Part of a small language model's weights.
Size: 13 layers, width 384, MLP 768 SwiGLU.
Training: a variant of Adam for these matrices, 320M tokens.
MLP neurons of a small language model. Each row is named by its layer, matrix (gate and up: input weights; down: output weights) and neuron, and shows model dimensions 128-255. Each number is 128 + 32 x the weight over its row's rms, rounded and kept within 0 to 255. A neuron's up and down rows have the sign that makes its largest values positive.
A block is one neuron, or neurons of one layer that tend to fire together. After each block is what it responds to, as a language model described it from the Wikipedia text at the highest values.

L6.gate185 [169 133 155 167 131 100  96 136 115 136 153 125 112 142 131 111 101 121 153 123 206  98 198 108 177 135 119 146 174 121 149 127  84 129 160 134 101 152  84 154 122 137  89 151 115  67 142 155 140 152 149 120  83 170 114 166 129 102 118 138 119 104 160  64 110  91 100 109 159 155 158 115 122 122 119  95  97 119  95 125 118  88 179  93  93 138 140 114  92 118  94 129 104 144 163 118  84 107 136 151 119 123 148 131 180 155 125 112 134  65 193 139  97 145  74 110 165 167 185 149  91 150 131 140  82 169  80 151]
L6.up185 [ 92 103 167 141 170 142  93  97 107 153 200 157 184 141 135  90 139 143 175 119 166 130 132 173 147 129 144  89 121  71 115  78 110  68 118 120  89  92 110 126  88 152 144 136 121 108 114 137  75  86 142  89 109 148  80 138 170 147  94 127 149 119 147 103  48 161 131 113 163 115 135 128 122 112  93 144 174 134 182 117 137  93 132 101 190 151  97 123 130 167 123 123 185 102 101 119 143 120 185 152  76 176 131  89 102 173 165 140 181 111  95 102 188 182 165 148 100 222 145 162 131 132 148  83 134  93 129 163]
L6.down185 [ 95  98 100 113  97 138 166  56 118  95 188 142  78 146  91 189 114 167 149 190 171  99 141 103 129 125 133 104 138 179 188 132  44 170 133  88 116 134 151  51 108 121 166 118 104 222  76 117  78 124 138 130 135 114 101  85 152 114 128 128 158 112 143 127 103 134 101 140  64  85 181 135 146 113 116 111 162 113 116 155 149 149 169 161 166  95 111 136 120 150 126 155 148 106 102 115 195 193 133 120 164 126  90 102  98 200 115 120 111 127 136 126  82  80 140 127 138 133 110 139 167  98  93 114 157 154 169  57]
L6.gate475 [163 107 129 151 116 204 161 107 145 104 128 119 117 125 128 136 141 123 102 131 184 137 167 144  84 113 135 107 134 112 176 153 109 127 105  95 150 108  88 157 119 167 111 108 103 105 108 162  78 140 210 156 140 154 125 154 125 120  98 117 105 152 102 132 124 146 118 141 134 110 136 117  78 103 139 159 144 145 125  89 134 147 137 127 153 144  81 138 101 111 136 144 133  93 151 142 130 106 127 183 157 138 136 154 134 153  92 172 101  99 122 125 120 122  79  95 100 122 144 120 173 113 129 137 114  66 151 134]
L6.up475 [ 96  85 109  98 198 114 114 163 117 173 104 149 151 116 108 119 129 106  34 137  96 143 171 108  71  85 106 100 136  95 117 114 139 153 112 135 128 173  99 165 129 115 104  73 115 126 183 162 110  99 121  79 108 136 120 110 180 138 163 108 130  58 157  85 153 106 175 185 111 115 119 150  94 175 148 159 144  84 129 153 110 122 149 104 158 106 133 148  69 125 153  98  89 171  98 102 108 131 101 130 135  84 144 139 126 137 121  89 154 141  83 115 133 137 120  85 120 157 143 141  76 144 170 150  79 149 102 171]
L6.down475 [140 113  92 156  99 173 153 142 133  84 171 141 108  89  88 101 129 120 119 158 152  88 133 151 159 135  41  54 171  95 168 119 108 143 143 124  98  52 126 159 144 163 121 147 138 104 115 136 127  44 159 132 112 159 153 128 163  68 130 100 127 126 118 141 100 164 123 157 166 165 167 140 119 119 130 155  98 173 140 161  95 155 173 119 157 183 134  76 125 143  66 132 190 119  56  38 131 101 111 126 182 157 139 137  95 163  81 155  49  76 191 112 120  97 128 111 149  87 189 168 139 117 150 110 122 129 131  34]
L6.gate588 [119 141 112 161 133  91 144 158 138 142 118  77  99 173 200 188 102 155  92 149 119 158 162 106 109 114 113 173 178  65 119 131 214 172 176 137  74 147 150 179 188 181 142  56  93  84 145 154 110 169 177 135 188 190 102 227 105  82 110 134  68 131 192 141 152 109  90 104 173 140  95 125 101 133 138 117 106  84 133 145  90 176 114 162 148 145  96 113  68 149 120 123  83 118  92 136  93 183 101 123 107 145 102 129 119 170  93 137  64 111 145  50  58 156  97 113 139  80  95 116 158 131 117 160  89 114 129 107]
L6.up588 [131 132 150 119 113 112 167 159 128 162 125 118 110  93 220 128 150 147 129  88 160 131 139 143 149  94 115 168  88 110 177 102 127 109 139 149  68 153  34 124 150 149 135 102 154  80 103 134 127 105 138 147 184 170  89 155 138 128 146 112  73 119 198 175 129 120 125  94 158 129 110 144 119 151 119 157  67  98 131 135 107 162 137 127  76 106 107 108 105 147 216 178 129 177  65 109 128  78 126 131 166 146 135 146 154 135  59 142 145  96 129  68  88 134 122 171  87  90 136  72 150  72 130 101 100 184 155 128]
L6.down588 [ 91 171 136  55 158 100 104  66  99 123 125 180 146 104  70  76 176 117 126 135 171 137 135 135 100 115  94 115  96 170 164 124  42  78  93  79 115 163 121  81 106  76 109 105 203 131 116  69 177 140 103 151 178  94 106 107 143 112 112 104 170 144 142 140 146 110 124  73 162 144 173 118 155 125 112 159 127 151 118 134 101 107 138 112 125 132 110 125 149 119 135 121 143 123 115  96 117 132 151 118 176  85 133 171 112 152 124 124  81 101 157 172 131 115 109 104 138 152 199 176  95  74 150  93 135 157 114 147]
L6.gate598 [155  76 142 170 145  77 112  67 158 106 155 162 120 107 155 140 125 139  51 124 185 183 160 145 133 159 128  87 106 153 168 142 122 103  87 108 118 110 117 133 141  97 104 104 170  95 135 103 120 114 175 121  49  60 123 157 160 166 137 160 163 102  73 155  89 147 201  77  68 102 129 142  69  94 141 143 149 143 157 121 146 128 108 148 155  90 156 134 145  46 127  92 130 146 139 138  66 140 126 125 158 164 125 119 135 146 122 127 122 124  91 120  82 162 143  87 197 121 121 202  76 123 145 178 166 153  76 128]
L6.up598 [147 174 129 128 118  97 144  77 112 139 112 171 161 150  89  96 192 169 142 143 162 149 136 109 144 133  88 129 147 139  84 129 140 127 112 103 144 130 152 100 157 100  88 142  41  92  58 164 117 142 188 114 120 128 136 150 145 182 118 126  91 149  43 111 122 115 156 145 145  41 146 127  78 114 148  96 112 144 159 126 141  87 124 136 113 104  95 118 202  79 158 189 110  80  98  97 113 124 148  38 127 133 119 107 167 118  93  80 109 101 141 123 126 133 138  67 133 153 122  79 152 145 127 113 110 157 140  95]
L6.down598 [113 118 214 156 162 126 164 111 177 124  79 183 135 127  91 144  85  82 134 112 145  81 119 107 175 111 137 171 145 110 104 123 103 187 122 101 143  78 121  88  82 142 213  61 134 168 119 148  84  99 112 108  61 148 101 167 145 135 117 101 106 172 188 124 143 152  78 160 154 157 140  84 128 120 105 139 131  92  99 115 145  86 109 154 109 169  52 115 132 162 143 132 157 136 155 129 117 150 101  57 152 175 125 129 118 111 120 179 102  93 133  98 145  54 150 136 133  98 118 111 156 100  46  23 140  86 169 136]
Description: Dated noun-phrase endings

L6.gate246 [ 74 133 107 160  88 117 162 140 119 118  75  87 180  96 110  47 167  82 151 154 124 170 145 100  81  86 192 164 130 182  85 141 147 156 132 111 141 166 149 188 117 146 128 101 154 139 228 175 124 116 126  95 136 155 116 168  88 163  77 141 120 166  72 168 104 106 163 114 110 111 122 117  96 134 107  71 139 169 115 147 105 161 143 138 121  70 138  97 142 125 130 132 113  34 179 148 107 121 177  92 155  91 105 111  77 130  89 114 123 115 112 144 103 150 146  89 126  89 121 185  92 162 115 122 122 137 136 131]
L6.up246 [ 55  71 134 153 141  84 131 132 108 139 192  65 199  70 135  66 138  68  68 120 143 148 129 178 123 167 108 115 134 101  52  99 130 138 118 105  98 103 167 149 131 181 142 101 173 151 103  75 150 159 141 115 128 158 130 173 148 118 137 105  87 138 118 107 194 105 171 180  99 126 152 111 109 122 113  85 132  87 139 145  96 157 145  83 100 178 141 105 101 139 100 178 186  86 133 150  96 136 127 163 137 162 115 132 142 133  97 110 118 140 149 102  78 130  72 214 156 172  95 168 118 133 155 120 158 155 121 185]
L6.down246 [ 74  82 125 131  97 160 152 156 137 148 122 117 180  97 123 148 168 112 125 139 123 108 114 139 165  65 111 141  98  66 138 119 149 115 154 131  67 106  88 128 131 142 153 188 152 141 139 137 147 177 153 169 135 164 126 163 114 131  88 161 136 118 138 143  91 142  96 163 117 139 138 131 114 158 188 119 183  95 134 150 170 137 147 140 148 159 136  67 145  86 122 150 159 111  91 118 133 177 173 101 158 101 131 152  75  71  72 180  56 167 162 180 130 161 180 136 101 134 104 110 177  94 122 133  85 116 156  78]
L6.gate447 [ 75 160 179 183 147  97 102 140 122  91 154 157 178 134 151 145  86 114 111 109 102 167 146 110 106 184  94 109 161 133 168 102  95 134 121  30  81 154 133 130  95  93 130 138 139 169 105 179 113 106 133  89 128 151 152 152 114 151 144 135  84 186 143  67 159  86 164  74  59 103 114 129 183 164 112 100  88  92  95 173 106  90 140 150 117  77 169 106 111 169  89 125 134  65 135 157 127 115 120 164 117 122 115 111 151  95 163 150 119  81 162 135  67 101  57  63 147 142 168  86 112 151 157  86 144 140 129 186]
L6.up447 [179 137 150 122 194  90 155 161  64  85 157  80 183 106 113 127 101 128 181 124 135 168 147 102 191 163 121  62 134  78 109  84 112 155 164  94 143 143 104 188 180 163  99 110 122  58  97 102 120 135 147 160 146 172 151 166 139 130  89 116 144  87 107  97 117  82 121 138 175  86 177 105 143  62 137  68 105 161 144 131 135 153 167  91 118 148 132 160 126 204  82  78 119 143 125 107  97 176 112 119 107 170 153 151  89 121  66 108 146 106 107 144 114 164  91 144 151 165 155  81 161 111 137 128  43 122 161 129]
L6.down447 [ 72 131 126 183  92  97 141 113 159 166  76 131 119 131 111 180  92 105 182 140 126 101 191 147 127  62 139 136  92  63 146  99 125 145 159 134 108 151  97 174 142 105 162 130  65  94 119 118 162 121 134 131 146 108 110 146 137  95 104 134 148  68 152 133 103 131 125 157 170 160 109 150 108 140  72  96 106 148 122 109 149 179 146  82 122 153  91 121 168  83 131 159  95 141  76 125  94 131  96 186 173 150 142 164 165 147 100 168 169  92  84 214 139 147 177 168 154 154 145 129 146 151 130 157 134 122  87 124]
L6.gate511 [133 108 120  85 123 133  36  88 101 130 114 134 120 185 145 121 137 119 143 155 109 106 131 178 135 162 142 113 111 114  70 118 193 140 124 109 150 109 153 102 102 145 138 177 126 144 178 154 116 122 160 133 163 178 167 114 136 134  58 119 125 143  97  97 173  96  56  95 140 193 115  30  99 130 108  51 100 154 130  91 124  95 138 125 117 153 158 115  90  91 100 121 109  84 197 155  90 214 113 168  99 103 126 153 134 113 111 128 104  95 117  51 147 134 196  72 140 110 106 154 171 103 168 169 116 162 126 146]
L6.up511 [135 110 155 162 133 128  85 150  90 100  96 147  62 149 151 126 176  80  81 143 128  96 130 143 113 133 114 154  64 149  98 123 228 136 163  81 117 151 156 144 169 155 165 154 125 161 149 178 168 131 149 114 118 202 133 129 172 130 140 104 148 146  96  82 137  82  79 146  98 131 133  59  98 140 135  97 123 147 134  66 110 107 124 162 147 164 150 162 113  86 106 149 120  94 137 120  88 131 112 111  60 129 125 112  75 125 145  94 154 156 139 105 170 150 101 162 125 124 174 106 137  78 138 118  85 111 142 148]
L6.down511 [ 93  80 152 113 104 143 157 131 132 152 115 125 202  61 112 120 132 153  98  63 121 152 161 102  94 155 134 139  87 138 130 145  78 125 207 108 166 128  80 130 142 128 182 178 132 129 119 127 191 124 114 187 118 153 142 104 105 161 131 117 185  70  74 144  79  91  66 104 126 105 156  79  95  82 150 142 145 123 127 141 102 195 166  67 121 149 160 157 157 116 123 155 108 150  99 114 128  95 158 161 140 169 128 122 102 138  86 104 125 146 150 181 122  67 141 119 111 154 157 184  83  75 130 167 161 129 133 162]
L6.gate647 [129 105  91 154 133 117 110 103 111 127 107 153  84 163  80 124 105 176 108 147  88 143 147 154 116 105 133  89 128  95 171 158 150 100 133  81 145 195 161 169 152 143  91 130 129 147 154 100  83 207 145 147 145 163  94 129 146 150  98  93  81 128 148 132 163 122 146  99  98 121 100  91 137 134 147 147 114 137 108 122  76 116 140 173 110 123 149 140 124  89 102 131 183  57 127 128 149 137  97 156  93 208 106 130 102 153 141 110 160 120 145 134 128 150  98 159  87 116 165 119 113 118 155 157  83 215  65 140]
L6.up647 [130 118 148 128  86 140 150 104 149 120 143 148 108  79 163 171 155 112 132  98 142 141 113 131 124 113  88 151 126  88 181 124 124  74 126 146 110 106 160 148 125 175 129 131 136 104 188 140 137 122 170 139 110  97 134 121 136  78 143 115  82 143  68 175 133 147 163 160 171 167 137 186 192  86  90 112 103  98 134 117 119 141  80  99 151  71 169 147 143 121 183 170  98 150  71 143  62 119 120  97 127 126  90 114 138 113 148 137 128 102 193  90 135 128  86 109 166 116 150 145 152 110 132  72 123 143 164  70]
L6.down647 [143 132 133  96 107  79 156 130 147  92 169 160 120 148 122  82 148  66  95 176 151 114 127 151 118 129 109 170 122  87  58 132 107 104 127 127 115 171 116 170 147  71 102 118 145 150 115 133  92  62  93  95  75 134 126  58  98 187 146 125 148 208  91 156 141 152 126 142 114 155 194 158 123 125 115 159 130  63 143 152 170 117 159  85 125 124 121 125 149 112 138 151  85  78 165 160 111 168 167 116  65  93 125 187 153 124 126 119 124 126 133 101 118  86 111  79 146 151  74 142 113 130 119  90 121 180 164 144]
Description: Year decade digits

L4.gate1 [148 177  83 130  80  95 130 152 122 116 174 112  99 119 101 156  98 155 145 107  85 132  89 153 166 176 118 152 138 167 113 110 173  95 133 104 122 141 107 168 149 172  39 120  96 158 167 138  90 156 173 108 109 130  90  69  98 120 151 146 107  86  76 125 130 206 103 131 112 142 189 111  71 163 181 115 100  95 154 187 142 175  93 128 129 147 117 170 133  94 174 165 112 151 150 120 156 110 160 137 136  99 113 120 210 113 141  99 147 130 104 124 103  27 161 139 115 142 140 156 165  98 119 130 112 135 128 146]
L4.up1 [121 115 112 158 161 150 126 134 151 111 140 107  87 113 155  94 150 168 132 116 109 174 100  84 177 137 121 172 152  78 153 147 137 146 117 169 109  92 118 116 152 161  85 126 115 138 117 168  30 156 103 170 122 161 128  97 151 122 173  91  88  70  73 100 161 123 166  54 142  96 120  83 160 161 130  97 100 153 116 126  97 105  92  94 156 144  66 175 122 181  87 108 111 148 172 142 103 185 101 108 100 184 115 159 144 101 129 145 155 179 135  89  99  94  98  86  99 105 122 130 195 132 158 164 182 117 140 131]
L4.down1 [125 160 151 112 127 115  94 161 123 172  88 183  61 125 110  87 205 132 123 115 131 156 133 149 151  99 157 141 164 130 189  73 169 112 166  97 124 125 161 143 113 159 103 149 142 144 149 161 101 164 148 144 118  71 167 139 128 130  92 131 166  90  85 165 139 120 186 138 107 129 152  72  79 186 107  86 143  83 106 132 138  97 124 103  84 149  87 101 158 138 143 175 113  93 100 144 178 124 172  72 100 178  96 108 154 176 120  93 165 143  77 103 114 110 101 114  84  98 114  94 125 135 141  73 125 119 114 154]
L4.gate171 [164 137  70 159 165 113  96  79 141 151 131 109  91 139 126 133 123 141 121 148 161 157  97 161 114 156 159 124 121 121 115 131 115 147  89 149  65 146 185  98  82  85 120 131 176 107 118 189 196  96 155 145 122 126 158  85  83 134 121 164 147 114  93 162 181 129 103  67  84 156 113 106  97 123 175  52 105  68 149 180 129  95 165 151 137 127 159 186  74  51 130 150 114 106 174 183 105 162  81 181 118 186 148  91 133 135 163  89 143 163  87  76  98  87 114 113 128 177 138  77 177 124 126 110 127 152 101 149]
L4.up171 [156 118  78 138  86 121 102  97 145 140 106 168  96 153 166  93 106 103  84 142 135 130 135 159 140 154 103 181 141 214 171  86 153 164 114 132 106 165 132  58 139 116 159 161 187 194 121 110 181 122 130 205  58  97 155 116 141 193  88 171 202  81 137 214 174 187 130  98 100 172 118 125 146 132 100  76 139 141 193 133 123  93 152 163 184 132 149 133 157 148 141 124 125 120 151 152 142 118 137 145 143 191 124 124 125 185 137  98  92 114 104  88 137 127 161 135 173 141 128 103 107 179 120 101 173 176  68 118]
L4.down171 [114 123 197 115 135  68 124 124 124 143  82 130 135 114 128  92  78 156 115 149 122 150 136 153  73 128  82 168  57 148 174 113 126 158 193 121 112 124 116  66 105 124 152 143 159 117 101  82 197 100 125  90 107 146 166 128 111 151 107  92 145 101 141 193  91  73 108 172 120  97 120 112 112 122 174 112 150 140 156  75 115 150 148 118 157 178 178 118 169 130  98 163 119 156 115  79 152 107 113 116  25 164 154 111  87 135 136 108 144 137 162 135  98 128  80 142 135 124 152 122 119  74 157 180 132 129 148 168]
L4.gate172 [128 152  97 163 160 153  89 121 145  97 119 131 154  71 116 112 168  96 114 152 125 149 104 145  63 134 102 108 155 145 114 179 163 133 129 141 116 134 157  80 102  80 125 124 170 131  96 185 169  41 147 166  68 118 145  89 161 147  98 142 122 142  89 146 133 108  89  92 135 142  86  80 173 154 102  67  57 151 107 166 138  99 146 101 155 109 140 135 106  96 142  88 114 107 175 144 128 145 192 176 150 150 141 162 171  82 165  68  90 176  41  83 125 166 191 126 170  91 103 103 131 126 148 151 133 129 209 143]
L4.up172 [ 93 120  69 142  85 152 108 139 139 148 137  96 131 136 145 171 161  96  92 154 147 133 116 164 155 117 163 222 160 141 107 127 169 129 105 123 122  89 145 121 156  87 122 120 144 126 152 116 152 118 148 135  61 145 178 126  87 108  93 100 105  67  67 153 144 197  75 110 148 112 108 115 120 120 129 108 150 109 212 109 127 130  96 134 154 149 147 170 157 123  88  88 188 151 121 115 116 182 133 144 151 131  48  98 141 174 200 102 114 141 132 138  62 178 130 119 105 134 170 167 181 120 150  76 149 154 175 181]
L4.down172 [139 124 138 102 114 143 119 118  80 154 127 130 137 172 147 151  95 128 113  50  85 128  93 125 178 177 161 159 123 114 114 154  94 190 195  92 102 107  92 157 153 131 190 140 137 140 158 125 136 134  99 104  80 128 106 127 110 155 107 102 109 127 133 122 137 112 160 116 110 152 107  57  86 142 135 147 216 135 151 146 158 121 166 105 101  73 164 123 132  81  88 130 112 127  83 111 132 153 125 135 109 183 102  97 145 114 130  84 189  93 164 126  87 110 114 154  91 179 149 122 124  89 149 153 158 126 148 124]
L4.gate506 [123 133 128 137  82  79  92 104 145  77 125 119  72 171 102  81 112 104 121 139 122 184 126 136 129 172 178 115  92 100  96 100 170 168 101 174  98  89 126 100 177  93 134  75 142 106 129 174 165 132  89 113  81 136  90 104 146 166  95 153 109 162 151  57 144 159 147 165 151 114 143 100 153 185 166  71  72  89  44 151 144 131 116 126 133  83 103  88 112 128  75 125 135  94 149 132  99 205 163 145 177 105 167 111 149 140  77 159 143 100 111  74 125 154 116  67 123  66  96 109 210  83 111 169  80 133 155 138]
L4.up506 [138 115 186 133 144 117  76 196 129 117 131 144  91 149 151 111  71 123 147  99  76 163 155 169 148  75  95  79 100  97 149 157 121 141 196 102 129 124 104 125 125 160 154 141 131 159 121  72 124 106  64  99  72 156 151 110 171 158  81 157 125 142  69  89 206 102 101 137 121 149 134 138 107 175 170 109 154 119 196  82 101 125  91 156 169 131  86  89 139 162 116 167 112 162 103  94 139 122  56 133  77 111  63 144 128 143 110 100 105 105 120 102  83 136 115 106  54 106 112 108 138 106 105  96 125  97  99 131]
L4.down506 [109 131 158 105 126  78 148 115  98 151 138  60 142 145 129 133  91 132 133  14 100 107 142 162 127 135 107 111 140 100 109 117  72  89 163  73 106  95  97 180 149 162 165 124 115 124  87 116 103  95 121 153 159 120 183 116 109 119 118 154 116 137 119 183 119 134  75 108 101 167 142 102 110 153 159  90 111 150 186 102 199 133  64 102 179 170 147 129 137  76 156 164 134 190 115 139  69 114 110 117 115 146 150 137 127 153 109  82 120 144 152 109 107 129 136  47 112  85 157 103 153 147  85  44 150 111 148 119]
Description: University of, year digits

L4.gate113 [134 140 128 142 144 194 115 144  94 137 181 144  24 144 121 113  89  97 142 129 184 146 132 136 111 127 156 160 120  88 174 129 142 116  92 121 127 161 143 185 110 146  88 136 153 135  98  83  73 150 111 144 122 122 150 158 151 119 143 132 128 116 142 137 109 128 123 137 163 105  92  71  70 158 133 173 164 155 148 168 149  80 124 117 122 122 130 150 174 158 120 184 150 141 150 184 159 179 125 114  97 204 133 164 125 107 143 189 109 135 151 171 136 144 115 148 145 126  75 144 157 115 101  82 155 172 132 142]
L4.up113 [ 94 101 161 118 102 143 138 114 143 151 119  99 115 128 104 120  80 112 164 130 157 117 163 100 163 103 123 157 160 169 130 129 146 122 163 223 112 139 173 129 120 131 166 182 112  92 139 134 124 139  67  98 149  74 119 158 127 125  87 127 213  99 135 100 102 181 134 105 153  85  59 112 138 125 116 169 180 174 128 183 133 158 135 121 130 110 136 168 112 128 170 112  84 134 161 185 137 134  86 160 159 168 144 101  90 140 124 176 138 175 161 150 116 145  65 120 151  80 164 152 100 150  95 115  95  61 151 112]
L4.down113 [135 160 145 111 153 117 161 114  98 144 135 112 124  32 105 157  93  93  98  32 112 180 178  98  94 212  73 119  78 204 121  29 103 150 146  88 147 103  85 100  90 113 155 118 120 153 148 141 164  79 108  87 164 173 131 164 181 161 146 100 141 131  89 134 152 103 109 154 117 139 154 105  68 140 108 123  86 173 133 132 128 113  96 122 117 126 165 129 117 106 108 149 108 174 108  98 131 122 123 160 118 109  80 113 102 123 151 116  83 145  96 122 130 143 139  74 116 145 139 165 194 114  99 148 125  96 162 128]
L4.gate186 [174  85 114 154 151 136  83  83  74 112 117  93 129 163 114  73 145 141 129 126 154 108 165 136 131 105 107 118 101 106 159 129 151 136  55  96 119 106 135 169  97 132 110 153 169  83 169 166 177 111  99 147 122 125 149 133 179 135 121 181 134 178 145 133  99 136 117 133  64 185 170 118 130 193  84 104 136 160 150 150 154 112 166 127  84  84 166 154  90 112  94 115  79 174 167 100 114 108 117 106  76 133 142 117 125 200 102 151 122  83  66 113 131  66 121 158 168 147  95 157  58  60  94 152 164 148  92 138]
L4.up186 [143 126 152 152 161 108 121 174 102 129 130  98 152 119 105 133 104 146 138 151 137 111 148 171 120 130  96 133 100 158 131 131 197 124 133 152 177 142 130 131 130 133 105 135 170 128 105 156 119 110  89 111 152 153 130  85 141 121  95 119  86 138 102 121 163 100 171 154 101 106 118 169  92 109 156 129 118 107 144 124 157 163 172 142 137 180 104 127 115 109 155 100 174 108  60 118  81 142 161 133  68 139 112 134 188 114  97 165 169 162 160 120 129 160 188 101 174 170 147 180 147 132 103 154  93 109 134 143]
L4.down186 [ 79 117  76 155  81 178 151  59 132 107  92 136 102  93 131 151  83 120  74 144 129 165 178 132  76 129 179 128 119 162 157  93 114 140  69 156 123 132  79 119 147 134 159 144 168 125 116 118 169  71  74 115 120 164 134 101 167  78  80 130 168 115 144 178 130 120 124 154  98  78 164 120 132 161  91 168 108 183  80 123 142 130 184 108 129 157  89 116  45 103 116 107  93  96 134 122 100 137  62  94 147 149 125  93 163 157 128 144 144 143 107  89  75 114 101 150 117  96 113 115 128  98  54 103 116 136 145 160]
L4.gate243 [137  81 157 174 149 131 120 127 134 149 136 175  72 117  89 191 185 133  65 141 189 108 153  88 159  89 138 115 177 110 176  50 124  72 161 141 189 162  78 158  99 107 102  89 136  67 134 142 138  87 134 149 142 156 156 132 160  92 101 120 129 113  92 150 120 106 141 150  35 121 133 132 155 109 121 163 115  90 228 107 123 175 158 117 163  90 122 115 135 190 166 127  77 135 108 118 129  96 103 126 132 137 136 162 166 122 169 139 111  88 149 125  91 157 121  91 175 144 123 114 123 156 142 105 151 138 131 138]
L4.up243 [189 134 104 103  97 155 124 122 140 132 110 160 157 109  94 182  79 137 120 126 128 139  84  73 107 114 207 122  99 201 149 113 126 144 137 152 107 125 108 124 132 143 107 152  72  90 155 106 135 152 174 113 128 179 167 159 171 143  94  60 191 161  97  96 116 135 174 121 140 150 178 138 150 174 126 138 141 135 146 155 112  83  64 138 178 100 208 153 169 138 115 116 173  58 110 153 112 111 112  98 145 121 104 140 181 120 150 203  59 110 160 164 143 173 121 171 167  66 122 158 136 149  94 148  97 142 103 126]
L4.down243 [147 164 164  79  96 151 145  75 103 139 101 143 142 118 179 169 156  63 152 140 149 139  81 183 102 169  60  90 108  96 109 120 159 128 167 113 142 127 137 212 118 108 110  89 148 118 142 133 121 136  92  95  98 133 127 152 101 104  93 131 160 186 127 168  81 149 145 138 172  93 140  90 105  82 145 195 177  60 175 111 100 149  96 135 162 165  93 122 148 129 133 104 141 192 110 127 102  76 175 162 135 107 127  84 110 129 129  86 137  59 174 119 145 119 119  70 124 170  71 178 150 119 184 128 157 129 158 132]
L4.gate573 [128 106  85 158 127 112  64 120  79 162 138 128 159 163 121 161 116 174 182  98 139 118 202  73 131 200 166 133 146 136 117 183 132 142 107 108  92 136 102 121 154 138 156 177 134  44 155 111 107 141  93 178 155  95 106 160  57  86 170  83  87 154 150 111 160 156 120 181 170 138  61 139  85 145 132 153 105 126 142  96 116 120 126 162 107 140 134 135 128 102 141 133 152 134 110 171 112 106 107 138 147 117 149 142 162 183 171 173 112  79  91 202  99  74 167 170 121  88 133 164 147 120  99 130 129 120  74 161]
L4.up573 [ 98 154 147 166  87 138  95 129 104 152 169 134 131 123  79 140  72 107 182 122 118  96  82  81 190 139 170 178 139  97  92  88 116 145 137 218 127  88 129 114 105 174 117 145 121  39 128 173 127  78 113 108 121 126 103 161 148 107 144 149  97 152 106 130 113 129 118 155 143 124 128 126  91 156 112 143  96  78  80 161 101  32 119 105  77 113 118  99 105 173 167 147 109  99 100 200 110 108 158 169 130 141 131 133  79 123 106 118 139  91 146 141 117 120 147 121 162 122  40 104 126 153 119 100 101 107  62 130]
L4.down573 [113  95 116 157 149 117 130 103  49  88  80 124  83 154 119  72 134 110 126 118 151 150 113 137 100 119  78 173  66 114 129 128 134  49 123 122 177 133 157 116 115 126 112  86 137 178 131 142 176 161  90  40 151 164 119 167 103 134 111 181 158 158 154 200 167 122  90 177 141 161 154 110  80 138 155 135 204 157 170  95 125 158 137 132 128 161 143  86 146 132 167 107 140 151 141 175  77 109 194 168 136 125  86 161 119  72  72 102 116 102 148 146  89 157 162  61 130 147 138 145 139 134 169  51  88 142 137 188]
Description: Military unit names

L3.gate591 [132 126 100 102 166 139 146 107 127 164 182 166  79 127 192 180 103 156  66  98 175  88 113 116 100 157 184  82 162 114 143 131 111 195 159 107 166 149 151 144  92 146 136 170 128 118 128 119 152 124 166 146  88 151 122 204 170 106 120 135 154  77 125 107 125 142 135 138 118 128  69  68  73 116 140 156 162  98 148 127 136 120 142 134  82 140 123 173 133  89  66 123  84  92 117  89 124 152 155 136 135 164  46 139 172 141 189 125 152 144 146 128 150 117 176  89 170 144  30 142 169 103 123 112 145 152 136 131]
L3.up591 [ 69  83  98 158 140 106 134  89 133 158 138 156  96  96 140 133  78  76 104 121 130 106 104 131 171 159 105 127 129 153  90 178  81 161 106 137 159 113 129 134  65 152 221 139  84 115 163 123 147 122  86 164 145 179 141 170 171 138  97 121 114 135 152 109 121 147 105 118 218 123  87 124 159 192  94 179 131 136 165 129 115 128 129 146 112  82 147  96 143 109 172 142 178 164  88 134 140 171 131 124 109 153 157 102 162 173 108 126 164  88 149 120 149 131  79 142 167 136  87 139 113 116  69 141 123 130 104 108]
L3.down591 [138  98 142 165 140  96  89  90 147 154 120 153 159  94  90 142 185  89 139 129 132 113 141 136 149 130  52 136 113 155 170 121 163 116 131  55 111 157 137 151 123  91  68 146 119 156 187 132 134  80 104 128 178 174 177 140  93 125 114 111  75 133 163 163 101 122  92  98  60  99 145 122 110 155 144 178 197 119 119 205 101 149  99 128 131 102 121 103 151 168 190 133 132 163 144 151 130  95 171 107 182 114 130 149 138 132 129 147 113  88 135 109 169 158 100 118 156 104 143 189 134 129  83  45 136 172 112  92]
Description: Military units and factions

L3.gate83 [155  79 192 108  79 133 125 127 169 186  68 160  99 135 138 133  90 199 108 105 123 128 104 150 101  73 179 121 132  68 166  97 135 149 179 169  89 109 100 119 211  91 104 133 139 157 142 175 178 163 145 171 123 143 158 165 150 122  78 129 121  94 158  77 150 138 103 116 125  99  86 185  70  72 130 149 217 139 166 161 172 108 113 150 118 152 131 125  94 142 131 140 129 121 131 139 129 161 173  85 139 162  93  55 174 160 128 168 137 130 160  96  56 156 123 113  86 175 111  77 178 121  88 107  94 198 144 153]
L3.up83 [ 64 121  93 123 146 127 110 160 122 141 114 147 122 158  66 117  93  74 118 127 154 177  81 156 128  96 143 175 189 125 113 133 143  94 144 120 124 167 115  85 171 131 199 131 120 126  62 124 119 105 169 104 110 178  73  63 111 109  99 146 152 145 159  71 149 143 131 150 115 151 102 162 148  70 108 140 112 118 109 158 125 152 136 125 175 163 145 128  97 163  79 107 127 110 132 117 132 196  90  99 158 205 163 124 128  70 194 100 135 117 139  89 134 144 175  93 145 150 116  90 125  96 123 128  91 135 128 128]
L3.down83 [134 180 157  79 107 116  80 112 126  98 136 134 102 113  85  83 160 136 103 180  96 146 142  41 109 116 150 125 143 151 110 149 115  87 133 105 111 140 106 126 100 121 143  61 143 111 120 220 157 158  30  80 122 103 109 104 139 122 152  97 117  83 133 138 128 104 161 121 114 142 131 152 148 118 153 127  88  64 125  91 174 157 119  74 129 135 139 105  87 128 161 115 106 141  92 139 161 127 123 192 141 143 150  25 120 131  77 122 101 125 155 152 129 134 121 131 117 122 159 190 124 162 170 160  94 154 116 169]
Description: Year decade digit